python train.py --activation="swiglu" --rope_base=10000.0 --tie_embeddings=true --lr=0.00247 --lr_mult_up=0.96 --grad_clip=1.0 --decay_shape="linear" --steps=8515
MLP neurons of a small language model. Each row is named by its layer, matrix (gate and up: input weights) and neuron, and shows model dimensions 128-191. Each number is 50 + 12 x the weight over its row's rms, rounded and kept within 0 to 99. A neuron's up and down rows have the sign that makes its largest values positive.
After each neuron's rows, "fires on" lists the tokens most often at its 100 highest values on Wikipedia text that the model never trained on.

L2.gate127:50 33 46 42 38 50 54 59 39 41 34 48 56 37 61 38 59 65 47 47 59 46 73 45 59 57 60 40 45 73 48 56 59 49 49 47 49 54 37 53 65 23 51 50 11 44 34 54 50 57 53 42 26 40 56 57 48 40 52 71 38 59 50 57
L2.up127:43 52 41 58 40 67 51 55 57 28 23 67 42 38 46 33 52 45 55 58 59 64 57 55 36 58 50 49 63 45 52 68 41 47 49 83 62 36 51 36 50 49 84 45 69 54 46 36 54 49 74 53 49 73 52 40 63 99 46 47 46 55 52 42
fires on: "ant", "a", ":", "ic", "/", "0"

L2.gate709:71 48 36 38 39 37 45 66 42 58 54 41 49 39 51 53 49 50 57 73 57 57 47 61 45 69 55 43 76 47 35 45 51 35 48 67 35 40 46 40 55 54 52 37 58 33 53 32 50 57 32 40 51 66 65 59 29 32 29 22 54 66 47 56
L2.up709:51 32 47 64 62 47 41 44 52 52 49 57 46 55 53 31 44 34 48 44 50 45 42 46 47 71 54 32 50 51 55 43 41 43 52 48 44 53 65 45 34 44 34 50 62 41 49 48 80 42 42 48 49 66 49 57 41 60 86 43 49 53 56 59
fires on: "od", "it", "end", "emb", "ond", "u"

L2.gate812:57 37 33 45 37 46 41 50 32 52 26 51 46 31 55 53 36 53 65 44 43 43 55 62 54 34 60 56 61 78 57 46 53 56 58 67 36 43 61 30 51 50 48 58 35 42 35 63 53 57 40 44 44 46 61 61 44 43 63 38 57 77 35 54
L2.up812:71 44 70 66 50 61 49 55 30 37 45 51 50 52 47 34 27 40 82 62 45 50 45 70 39 39 72 42 69 55 40 67 37 61 44 58 61 29 42 51 50 45 49 68 43 36 45 57 51 49 28 51 54 55 54 41 53 57 58 55 63 90 34 69
fires on: "ear", "a", "r", "or", ":", "ar"

L5.gate863:54 47 34 36 43 60 57 63 40 61 54 61 43 37 50 49 57 62 42 38 23 65 18 59 54 48 45 40 60 36 42 29 40 56 49 74 53 66 56 44 40 35 51 59 55 46 76 54 47 48 46 78 56 55 55 53 54 52 66 50 52 42 46 48
L5.up863:41 41 43 52 34 49 62 39 69 60 60 65 42 25 32 31 77 58 65 42 13 65 29 47 78 36 42 56 43 65 56 60 48 40 61 49 72 49 52 37 33 25 37 43 44 53 62 42 61 62 46 24 57 52 57 41 40 55 75 49 61 48 51 42
fires on: "on", "ot", "s", "fess", "ick", " of"

L5.gate238:39 67 61 46 49 54 58 34 29 35 57 45 41 58 46 52 34 52 41 56 62 33 33 34 44 59 38 43 65 25 63 59 59 51 48 59 37 61 44 37 59 47 73 64 63 46 65 61 54 45 60 74 48 24 46 56 35 56 37 50 41 52 47 31
L5.up238:46 46 48 33 52 42 56 36 48 60 49 43 34 30 29 43 40 35 56 54 63 35 52 39 50 61 61 57 49 52 60 64 47 62 48 48 14 50 32 43 58 30 60 79 41 38 39 49 61 47 50 53 42 19 46 20 35 46 59 46 48 48 35 45
fires on: "iz", "resent", "ec", "oy", "is", " follow"

L2.gate212:38 46 48 43 30 67 83 54 35 43 47 49 59 48 48 29 38 43 46 45 26 37 53 63 59 49 60 34 42 34 56 60 65 42 61 42 39 48 58 47 41 62 48 50 40 37 47 21 41 52 34 29 83 37 48 70 46 70 57 56 51 66 62 43
L2.up212:73 60 59 37 52 56 41 31 41 54 45 36 61 56 55 47 45 52 28 73 37 52 59 45 53 54 36 46 48 61 43 23 62 40 41 54 53 59 28 39 55 46 55 42 56 58 44 30 18 63 26 44 48 59 59 32 34 67 45 28 53 53 54 51
fires on: "a", "ail", "ers", "\n", "i", "it"

L4.gate800:46 61 49 53 60 43 53 53 57 55 47 52 48 53 53 42 42 53 62 59 49 47 10 70 56 22 41 70 55 35 60 48 64 39 47 71 54 49 60 45 54 50 80 42 32 70 64 36 50 61 54 42 48 29 32 69 52 55 41 47 29 27 48 52
L4.up800:59 41 57 56 59 56 54 51 61 50 38 69 43 50 72 56 41 68 52 27 54 38 52 66 61 32 53 37 47 47 46 36 57 47 55 55 59 38 69 43 63 52 49 49 40 31 44 46 44 49 38 51 66 75 22 37 26 66 39 65 61 28 55 54
fires on: "ost", "ath", "ing", "es", "ed", "ene"

L5.gate624:33 58 47 63 37 64 41 53 40 55 49 26 53 48 69 58 55 64 47 57 39 39 49 66 21 45 31 54 56 32 61 40 70 50 51 43 40 46 74 51 45 39 36 58 51 52 63 65 42 67 66 46 45 46 45 51 33 49 28 50 72 48 46 46
L5.up624:36 36 48 58 35 66 50 52 62 60 59 47 64 50 46 44 27 71 47 59 40 42 61 51 34 45 34 55 59 43 56 34 27 56 43 29 50 50 62 54 42 19 73 48 38 49 61 38 52 82 54 65 73 46 50 40 50 49 27 60 64 31 52 53
fires on: "ag", "ar", "ed", "ife", "orn", "et"

L2.gate408:49 37 37 55 46 63 58 49 51 58 42 54 47 52 38 42 60 58 43 54 53 52 55 41 28 37 29 63 55 71 33 36 62 54 39 72 63 58 52 63 61 38 60 40 39 67 56 49 43 30 42 64 48 51 59 33 52 43 37 55 59 39 56 28
L2.up408:47 61 71 63 48 64 51 59 58 46 52 40 58 46 59 60 33 38 45 48 47 43 47 38 25 48 37 58 49 36 56 41 41 21 27 44 77 56 41 55 51 49 47 65 54 52 42 51 25 24 40 62 46 54 42 58 56 55 49 42 44 74 61 56
fires on: "ill", "in", "as", "ed", "row", "ing"

L4.gate523:20 50 48 60 60 47 74 38 46 74 47 60 61 43 46 35 51 60 42 57 43 55 32 45 38 42 67 54 69 44 47 42 45 49 69 54 44 79 60 56 61 42 49 37 71 45 43 41 52 66 37 51 60 44 75 46 54 67 37 53 44 58 51 52
L4.up523:70 44 59 50 59 51 22 55 59 41 50 53 65 33 51 42 60 45 46 58 61 61 38 44 41 39 55 57 35 46 47 44 58 51 44 66 41 56 25 54 45 60 44 42 74 57 48 36 29 52 54 60 64 69 76 32 74 51 44 51 51 45 68 56
fires on: " a", "a", "o"

L2.gate349:44 50 51 53 64 55 58 67 73 52 48 67 67 61 63 36 36 33 69 66 33 49 56 44 66 53 35 42 43 47 36 58 43 52 40 28 49 62 70 58 56 58 40 43 62 60 52 53 26 52 48 55 48 61 50 38 43 29 44 43 57 68 43 54
L2.up349:75 51 32 59 46 21 52 45 38 43 49 62 58 37 56 54 45 64 45 65 52 38 31 44 52 61 43 68 63 25 44 55 65 61 66 44 54 38 65 53 42 56 52 59 51 38 57 55 38 36 30 58 36 43 51 48 64 70 53 63 52 59 34 53
fires on: "ich", " The", "y", "ural", "nd", "art"

L5.gate67:48 39 55 54 47 59 73 52 48 60 26 82 64 39 50 48 40 33 54 60 67 27 35 42 38 50 51 58 70 41 48 72 52 44 44 54 74 34 59 38 51 35 26 27 47 52 44 37 69 50 42 35 54 57 48 52 53 56 48 77 25 55 50 29
L5.up67:72 35 42 57 48 47 58 70 47 39 55 75 42 36 56 54 35 51 41 39 55 60 40 40 57 61 70 80 36 47 28 53 42 39 67 36 37 76 46 49 49 32 53 36 57 80 36 28 35 29 70 55 51 50 59 24 47 60 36 44 53 42 43 31
fires on: "in", "t", "on", "et", "en"

L2.gate43:43 39 65 57 34 42 40 48 48 45 57 75 33 48 45 34 64 36 58 58 54 56 48 49 51 72 58 70 39 54 56 61 32 73 33 55 48 49 37 68 50 58 37 47 51 32 52 39 50 52 28 70 50 67 57 67 53 45 52 60 75 41 52 65
L2.up43:42 55 75 47 62 35 54 47 49 29 58 35 56 58 21 48 57 56 61 76 43 59 53 42 53 39 73 56 42 27 59 63 62 45 23 61 52 55 27 32 46 33 54 51 21 49 47 38 52 54 73 54 67 60 53 45 54 71 35 43 63 52 26 52
fires on: " W", "W", " w"

L2.gate532:34 44 43 75 71 40 54 53 46 45 24 40 20 43 33 33 49 72 48 68 33 42 59 23 45 34 66 60 68 28 50 32 38 47 55 66 57 56 44 40 53 35 47 40 39 61 45 35 65 54 62 58 74 68 58 50 61 43 31 49 53 58 46 32
L2.up532:56 53 42 48 37 43 55 46 43 60 37 47 49 44 71 41 54 48 42 40 41 44 39 42 65 27 64 67 60 38 62 53 38 71 47 72 39 67 36 48 44 42 56 30 46 73 62 52 60 59 62 66 55 52 43 49 61 47 45 52 44 41 40 54
fires on: "eat", "ut", "a", "as", "un"

L5.gate37:55 57 68 41 54 49 26 50 59 61 44 39 55 43 86 68 65 54 49 28 34 49 50 40 59 62 36 67 55 62 46 47 43 56 24 40 63 51 48 67 60 60 67 47 40 57 41 33 62 57 57 63 69 47 66 46 38 48 44 53 44 50 59 34
L5.up37:67 36 67 34 39 54 36 55 46 30 52 58 71 38 29 55 64 57 56 27 59 59 34 50 35 40 74 52 66 48 60 34 51 48 47 55 57 49 42 63 55 62 44 66 30 39 38 58 36 56 53 38 39 47 56 64 55 40 71 45 55 45 69 39
fires on: "en", "e", "s", "al", "c"

L2.gate374:53 48 37 62 48 40 52 49 58 50 50 35 39 63 44 37 44 40 41 46 22 55 41 81 45 35 17 46 57 57 59 59 45 36 41 61 38 45 75 48 66 44 53 61 70 73 55 40 53 55 48 40 64 43 44 47 40 56 28 51 51 63 72 48
L2.up374:48 57 60 45 36 40 61 69 55 60 38 60 49 69 48 35 43 55 49 56 67 66 49 40 29 43 64 53 59 52 54 41 55 44 63 65 59 60 42 45 60 42 48 61 50 55 45 55 47 58 37 57 57 59 35 56 39 57 40 70 41 47 49 32
fires on: "ed", "a", "ak", "as", "ing"

L4.gate210:46 49 37 50 67 27 48 51 49 54 45 58 47 27 31 61 37 35 60 46 47 45 68 57 31 50 35 51 58 61 53 48 49 68 20 73 40 50 34 67 27 55 39 52 49 37 62 53 66 56 52 40 62 65 49 47 28 55 54 65 51 79 59 44
L4.up210:35 49 61 52 54 78 36 33 42 58 50 67 37 36 53 66 55 39 52 58 47 55 31 53 64 64 51 28 71 66 13 44 58 67 40 31 45 47 45 46 39 66 47 49 58 50 34 44 36 47 78 69 47 52 53 42 53 39 46 75 46 43 54 50
fires on: ".", ":", "-", "=", " ("

L4.gate820:70 65 60 37 43 40 70 50 47 60 34 39 54 53 63 53 47 48 45 41 59 35 46 47 54 49 56 45 65 29 11 63 57 38 38 50 25 49 41 40 42 50 42 68 70 54 25 49 40 50 54 51 62 46 65 63 61 57 57 37 54 49 59 47
L4.up820:62 43 32 50 53 65 55 35 46 42 30 38 60 74 68 28 43 49 46 37 59 40 41 43 42 69 51 57 58 62 32 63 46 59 49 46 37 53 51 65 39 58 52 45 39 39 21 45 48 47 68 37 57 51 69 60 35 57 49 71 44 46 35 54
fires on: "ia", "a", "ce", "and", "e"

L5.gate127:50 43 39 60 36 58 68 62 67 59 42 40 54 60 49 45 63 51 50 31 63 53 45 49 41 52 75 37 57 58 50 31 49 27 66 35 56 57 46 56 77 38 62 47 21 54 47 54 46 40 54 40 51 49 57 53 59 47 50 51 51 53 47 52
L5.up127:46 40 56 34 55 68 58 42 48 52 44 47 57 53 48 31 76 51 61 40 37 34 48 35 33 43 59 41 51 55 55 26 53 57 20 39 53 51 41 57 61 53 57 40 63 58 42 58 52 67 36 59 50 35 48 26 62 42 43 56 54 59 43 44
fires on: "b", "ang", "ug", "un", "ag", "uc"

L2.gate240:54 60 53 68 44 35 49 51 58 51 49 54 60 65 42 46 69 52 49 58 58 62 62 62 49 31 42 56 58 44 51 53 19 37 51 32 44 33 41 46 80 35 76 67 39 57 26 36 45 51 42 42 55 45 45 63 40 52 46 59 49 54 58 69
L2.up240:38 47 70 59 44 46 61 45 51 44 56 60 48 76 77 31 75 30 52 34 55 49 65 51 43 55 49 43 57 39 46 52 38 47 39 35 54 61 43 53 56 45 36 57 40 26 37 59 37 53 47 38 57 76 45 36 41 50 55 56 23 31 46 74
fires on: "v", "V", "form", "ision", "ment", "x"

L2.gate839:48 57 81 47 47 57 72 32 43 50 44 50 43 62 23 52 43 63 45 24 46 44 49 36 54 53 39 41 47 62 44 58 49 34 57 42 62 47 31 56 61 55 52 51 50 71 55 26 41 42 41 63 63 71 45 45 61 54 61 61 34 54 70 58
L2.up839:45 71 71 56 54 51 68 45 36 30 46 36 43 55 54 61 42 46 42 33 54 47 56 72 44 49 55 59 38 50 37 35 40 33 24 59 41 45 44 66 55 44 52 63 53 48 36 65 34 46 48 64 29 57 30 42 59 16 54 62 35 49 56 54
fires on: "ed", "and", "ail", "ing", "id", "al"

L2.gate118:47 31 50 83 85 41 34 67 33 57 60 39 46 51 42 19 56 35 44 38 45 46 51 49 62 47 37 50 44 40 50 62 46 58 43 46 75 72 56 57 37 67 06 35 45 45 38 58 38 62 55 44 48 50 48 52 32 50 41 58 35 49 49 54
L2.up118:64 42 57 59 42 43 50 48 47 49 42 65 42 74 41 57 29 45 27 49 68 35 73 51 38 24 54 65 55 52 63 47 50 48 50 50 61 32 55 46 39 43 47 50 68 33 70 52 51 45 55 51 36 41 63 53 63 49 43 48 38 55 49 45
fires on: ":", "op", " place", " pop", "V"

L5.gate383:69 60 57 42 50 37 65 65 47 76 52 51 44 53 72 38 63 63 47 38 43 58 61 75 44 57 70 41 34 77 55 40 48 44 36 24 42 57 49 60 47 48 42 61 53 47 53 46 25 78 57 48 57 59 41 38 49 57 42 57 48 48 68 51
L5.up383:45 42 58 64 32 54 48 35 51 47 54 76 61 57 50 38 39 37 51 64 52 59 44 48 40 39 53 49 46 45 55 52 48 42 59 81 53 52 32 60 49 64 64 54 62 45 41 46 42 53 60 46 51 53 56 50 30 60 53 62 52 45 48 48
fires on: "i", "he", "ed", "id", "ia", "es"

L5.gate191:54 60 48 50 32 56 42 41 36 44 50 70 48 38 34 51 66 46 50 52 56 37 52 53 59 55 37 77 52 46 45 60 55 52 38 50 62 49 34 50 54 58 61 65 43 48 31 55 64 38 52 47 28 42 47 55 56 49 42 44 66 57 60 34
L5.up191:44 43 28 61 67 72 54 47 51 51 49 38 36 33 54 52 40 59 40 73 57 54 61 60 58 40 54 31 73 54 53 47 36 56 32 62 74 47 49 42 56 59 38 43 77 74 53 42 63 56 48 46 36 50 37 34 25 23 63 54 41 56 32 47
fires on: "f", "y", "ar", "-", "al"

L2.gate15:50 58 41 26 48 76 43 61 24 52 73 62 45 40 49 45 61 57 53 27 72 48 48 58 60 57 58 47 42 59 33 67 47 52 54 33 56 52 37 53 52 55 43 42 58 51 33 53 50 56 73 43 61 58 47 29 57 45 42 44 38 20 26 60
L2.up15:22 42 49 50 28 33 40 61 43 45 54 45 49 59 33 64 30 48 15 42 52 45 44 61 56 64 61 63 59 24 51 72 63 28 55 55 35 60 68 62 45 53 53 55 39 55 57 39 44 42 50 54 52 53 64 53 43 60 34 52 60 47 49 61
fires on: " end", "end", "ix", "ond", "ong", "ind"

L2.gate84:28 51 58 46 54 74 48 42 41 48 61 51 74 44 42 59 55 61 69 69 36 48 37 65 65 60 64 64 52 58 47 73 48 17 41 29 71 61 54 70 68 58 45 55 50 52 48 53 47 63 50 46 55 46 45 45 56 30 48 53 22 54 49 43
L2.up84:38 47 40 55 38 56 61 47 48 58 53 38 48 45 43 31 40 68 40 54 23 37 29 58 59 43 54 53 56 54 39 49 42 63 52 37 51 62 55 53 53 59 41 57 56 46 31 43 57 47 17 27 47 57 57 27 30 41 32 54 68 55 50 53
fires on: "ill", "l", "p", "or", "very"

L2.gate535:59 50 45 53 41 49 47 37 43 43 38 60 46 43 46 21 56 49 43 51 70 51 45 44 77 55 49 51 56 46 47 57 60 63 41 52 62 64 30 46 43 32 54 59 30 71 38 32 64 46 62 47 42 63 58 49 37 59 43 76 60 39 60 16
L2.up535:30 49 30 40 54 32 70 59 36 54 43 64 35 68 49 44 41 43 65 43 45 33 22 40 33 30 57 48 49 56 41 41 46 46 64 82 65 62 57 35 70 35 48 50 52 61 62 49 75 52 52 62 61 41 72 45 53 69 39 62 38 64 65 48
fires on: "s", "ak", "ed", "o", "al", "ted"

L4.gate214:64 67 71 34 23 38 46 51 48 57 48 37 27 43 45 38 64 52 50 37 77 20 43 38 43 52 53 47 35 63 47 68 47 50 52 63 28 74 54 53 48 47 38 53 50 47 40 51 37 53 33 66 59 60 62 26 45 41 56 38 51 60 50 52
L4.up214:46 35 48 42 27 62 45 63 59 32 71 44 43 71 33 53 42 39 47 37 52 48 65 61 53 59 41 53 44 51 46 61 64 38 41 63 68 74 44 70 54 58 32 60 33 49 42 58 66 51 44 52 53 49 39 65 42 51 42 54 63 35 43 52
fires on: ",", " is"

L4.gate474:36 54 41 47 66 90 36 32 53 39 38 51 53 53 41 36 51 33 43 61 65 49 69 74 67 52 60 35 57 52 46 60 51 54 34 61 65 66 57 60 57 55 81 44 60 55 41 46 50 53 65 40 37 57 49 54 58 19 36 66 56 53 71 62
L4.up474:41 57 54 74 66 51 57 44 63 53 54 31 51 21 59 48 51 54 45 61 50 52 53 44 61 38 61 35 41 73 37 62 49 40 40 32 54 41 31 61 37 47 59 32 73 57 40 32 31 67 52 30 62 34 54 46 68 32 50 60 54 44 50 48
fires on: "al", "ing", "io", "ar", "ro"

L2.gate382:43 53 39 49 60 60 44 47 42 40 62 49 58 53 61 44 45 50 44 46 38 50 53 40 41 56 53 44 47 32 56 40 44 71 32 40 68 50 47 62 47 47 44 53 38 58 44 40 49 25 61 61 51 59 55 68 59 62 45 38 75 63 32 40
L2.up382:41 59 54 58 59 54 42 52 34 23 59 72 35 57 53 32 49 56 51 58 48 47 34 48 66 45 58 62 48 28 56 47 50 37 39 60 57 49 38 64 45 29 56 47 38 39 55 57 51 45 39 55 69 52 34 49 36 63 52 31 60 44 52 56
fires on: "o", "or", "is", "et", "W"

L2.gate331:41 61 49 42 48 59 42 80 55 45 50 47 54 46 55 73 59 38 49 41 46 37 51 66 55 40 44 68 60 37 63 55 40 72 42 71 86 40 49 37 46 38 35 56 68 61 51 38 45 60 79 52 58 41 48 67 24 64 75 51 74 49 43 44
L2.up331:50 41 41 43 48 42 47 69 51 38 53 66 47 58 30 38 62 42 34 45 36 38 42 58 39 57 73 36 50 32 65 40 50 59 43 62 56 42 56 53 50 69 52 48 36 73 50 54 45 45 60 61 28 51 58 54 53 55 48 48 56 33 43 54
fires on: "al", "e", "6", "ra", "ed", "7"

L4.gate372:47 58 57 40 48 55 62 36 55 42 62 80 46 36 42 26 52 55 63 59 50 65 50 28 27 76 50 48 66 70 31 56 44 42 80 27 38 53 43 77 54 47 36 53 50 54 48 60 57 52 38 52 73 59 61 24 61 51 28 39 53 49 53 42
L4.up372:45 46 45 33 46 56 55 42 49 39 75 52 46 29 82 66 55 30 24 46 37 57 69 49 40 29 66 38 38 43 47 75 53 74 60 63 69 34 53 45 59 47 49 74 63 33 47 46 48 63 56 66 56 55 61 40 40 59 64 49 44 56 84 33
fires on: "k", "er", "ry", "ly", "r"

L2.gate878:52 53 53 57 35 47 48 60 51 72 27 63 48 50 46 40 46 43 52 44 63 53 62 42 53 42 41 40 51 44 48 44 44 36 83 44 66 49 57 59 23 58 33 43 43 23 41 64 59 33 53 51 40 53 54 67 31 72 41 63 53 60 55 50
L2.up878:58 54 60 58 50 56 41 36 40 64 29 63 45 41 41 54 55 45 54 40 42 58 43 33 43 58 42 45 60 38 54 36 61 18 59 55 67 58 62 45 51 27 61 59 76 29 35 49 52 60 45 58 70 35 72 53 43 72 71 41 44 51 53 49
fires on: " (", ".", ":", "ies", "ulation", ")"

L4.gate783:42 58 64 35 50 48 69 35 53 55 54 63 65 49 22 44 53 60 65 59 52 44 52 54 56 53 35 69 58 64 34 35 62 56 45 43 43 43 35 43 63 50 40 16 40 53 45 32 53 35 35 63 50 50 69 44 70 37 38 33 49 62 59 48
L4.up783:60 39 53 66 67 45 51 44 50 47 53 47 54 43 61 53 61 64 39 52 44 46 33 53 54 68 76 25 38 72 50 54 60 68 42 54 48 48 48 70 56 59 61 51 51 46 67 53 42 56 47 69 39 58 44 32 51 46 50 63 59 88 65 51
fires on: "ust", "e", "r", " would", "id", "k"

L5.gate68:59 43 82 57 57 65 54 59 72 46 40 24 24 45 26 45 43 60 56 55 58 62 51 50 44 46 70 57 65 39 44 56 52 37 32 62 27 32 71 47 36 63 52 52 51 64 48 65 42 54 47 66 41 45 30 11 55 61 73 28 44 49 49 57
L5.up68:30 39 49 39 33 50 54 33 86 57 49 44 38 59 39 33 37 46 48 49 44 46 45 42 75 61 48 65 56 54 49 48 38 47 64 56 55 56 43 61 41 62 48 54 40 38 33 54 67 65 43 50 42 34 34 46 42 45 64 55 47 55 56 48
fires on: "ur", "and", "ter", ",", "ham"

L5.gate54:64 38 57 46 43 30 57 44 69 46 37 72 57 65 63 53 54 50 32 63 47 25 31 53 53 53 30 39 30 59 36 60 65 64 37 43 60 63 38 48 27 56 45 63 68 55 30 59 42 64 58 56 53 59 63 59 34 53 65 70 62 64 53 55
L5.up54:48 25 50 49 61 57 46 42 61 65 38 54 45 45 43 35 53 63 27 58 59 76 39 46 41 48 55 63 61 47 46 66 57 54 57 68 52 55 31 52 37 42 46 48 78 50 31 38 41 55 57 33 51 61 42 61 39 63 31 46 56 38 61 56
fires on: "a", "e", "es", "ia", "ana", "ille"

L5.gate251:62 35 36 66 56 45 34 45 57 56 40 35 41 70 45 65 87 44 61 46 54 57 64 40 40 44 36 43 50 48 17 39 47 45 43 35 44 51 56 63 56 50 69 22 82 56 36 42 38 62 49 40 54 59 45 46 69 43 31 57 27 63 75 52
L5.up251:47 60 61 49 51 49 57 56 64 53 46 52 42 35 51 51 49 53 64 48 64 39 49 48 58 44 43 60 39 48 63 54 38 45 64 58 48 51 41 51 70 24 82 82 36 52 54 36 50 52 36 35 40 45 32 47 18 56 39 35 34 41 67 33
fires on: "iew", "port", " film", "ver", " show"

L2.gate820:36 60 64 37 64 53 40 63 51 66 56 59 43 19 54 45 22 21 57 52 70 53 64 56 54 62 61 39 55 48 58 53 47 29 49 61 45 47 46 52 59 63 47 39 47 58 66 30 35 59 51 45 55 79 35 28 29 57 34 65 67 63 35 54
L2.up820:60 23 46 65 40 59 63 48 48 58 53 44 45 31 39 54 55 32 51 48 47 39 43 44 41 63 80 46 44 59 48 37 56 61 67 68 68 42 41 53 51 68 42 41 76 42 55 66 24 35 44 48 35 40 56 42 67 39 41 80 67 62 50 70
fires on: "-", "\n", ":", " of"

L4.gate178:49 49 73 38 52 62 64 31 42 46 44 43 56 71 43 52 47 38 41 67 33 59 51 43 37 43 38 65 65 34 53 51 62 52 57 58 61 44 49 57 74 37 44 39 72 37 48 54 54 54 63 61 60 53 48 59 70 52 51 44 45 61 41 57
L4.up178:66 39 54 46 54 42 48 29 63 35 63 40 50 76 65 72 27 48 39 38 30 56 50 37 57 38 58 59 45 40 51 37 71 38 55 50 64 72 49 78 49 43 66 36 63 50 58 23 43 63 44 69 37 50 70 58 36 33 39 48 72 55 71 54
fires on: "is", "qu", "z", "ent", "f"

L4.gate411:52 75 67 38 44 71 61 51 54 47 62 58 42 64 39 56 49 58 55 35 42 55 25 59 55 42 73 43 38 65 52 46 56 57 36 48 58 40 49 49 53 63 43 59 55 50 46 52 68 44 34 44 54 52 31 55 52 38 46 48 38 63 68 43
L4.up411:47 67 45 26 73 56 59 36 56 55 31 45 51 51 57 50 54 58 56 49 59 51 37 33 45 69 49 52 70 41 35 52 53 33 42 49 57 53 50 48 47 65 56 24 63 56 56 42 41 55 47 36 51 48 54 35 43 42 42 61 33 61 39 43
fires on: "ed", "it", "ing", "ent"

L2.gate152:66 67 38 63 25 35 32 62 25 69 45 38 41 65 37 51 48 54 56 46 50 64 58 59 46 52 69 22 36 82 53 55 57 56 49 62 67 49 62 38 45 39 52 48 51 55 55 48 52 46 40 45 55 52 54 50 54 42 67 64 57 72 60 50
L2.up152:68 58 52 67 53 57 57 42 34 64 40 35 51 50 61 52 53 46 70 28 39 48 37 45 64 55 42 73 43 38 49 59 55 49 33 52 40 33 38 47 51 46 56 51 53 34 33 32 61 39 37 45 41 65 54 51 48 47 78 55 49 72 71 47
fires on: "est", "ant", ":", "ear", "port"

L2.gate833:68 44 44 55 53 62 50 41 28 38 34 58 60 39 70 52 48 54 46 40 58 53 57 35 50 35 32 42 39 71 51 37 30 72 34 57 51 46 52 47 47 32 37 42 40 47 54 51 40 69 44 66 55 61 58 44 36 49 59 54 45 41 77 30
L2.up833:67 52 20 36 62 59 55 53 55 50 44 65 34 37 61 60 62 47 54 47 61 46 34 48 24 66 56 23 37 59 28 51 50 52 38 59 51 69 52 41 61 53 30 56 58 66 49 71 59 49 36 44 38 61 68 54 64 62 34 43 43 50 32 44
fires on: "g", "s", "f", "al"

L2.gate873:37 44 40 40 78 53 57 46 46 54 44 54 66 69 51 60 57 44 56 68 42 43 46 29 66 55 53 50 63 50 67 50 53 55 54 46 44 30 51 55 48 52 53 81 61 68 66 61 13 35 54 70 37 66 51 38 59 65 55 49 27 63 30 72
L2.up873:67 45 39 56 35 32 56 42 59 51 36 53 64 68 49 60 41 50 54 71 32 52 47 50 39 38 60 70 59 55 73 57 36 63 51 63 35 29 68 62 49 34 33 44 48 48 52 55 60 44 53 57 24 62 40 28 52 48 65 43 46 60 37 62
fires on: " The", "The", "ild"

L2.gate895:65 36 65 64 38 68 39 37 48 56 63 69 46 61 39 42 49 32 28 20 55 72 47 50 55 38 45 39 48 64 59 65 45 54 49 42 53 61 58 72 48 30 29 52 60 37 63 43 50 56 55 50 45 45 41 43 47 42 47 47 56 42 73 58
L2.up895:34 41 57 63 40 63 47 55 52 48 38 60 49 63 59 44 46 63 39 44 56 29 78 69 33 55 45 57 40 63 61 52 67 58 53 44 37 47 36 45 37 38 62 71 38 48 58 52 55 55 65 32 43 44 52 57 49 65 44 49 73 31 53 44
fires on: "op", "ric", "ip", "oc", "ock", " pop"

L2.gate392:55 39 62 46 40 67 53 59 49 49 35 52 44 54 49 54 58 38 51 53 70 36 20 58 27 58 47 45 36 59 53 36 41 39 51 43 51 60 24 52 65 60 56 55 56 40 40 41 67 54 57 43 53 72 43 36 50 51 68 65 55 47 23 41
L2.up392:82 43 58 45 32 36 63 53 54 66 25 52 45 48 46 58 35 62 19 60 33 55 63 40 50 60 72 62 39 51 35 54 54 54 55 41 37 50 60 52 61 52 43 42 51 54 46 59 53 66 43 57 46 41 43 60 52 62 64 35 62 56 34 35
fires on: "er", "ot", "et", "ant", "r", "in"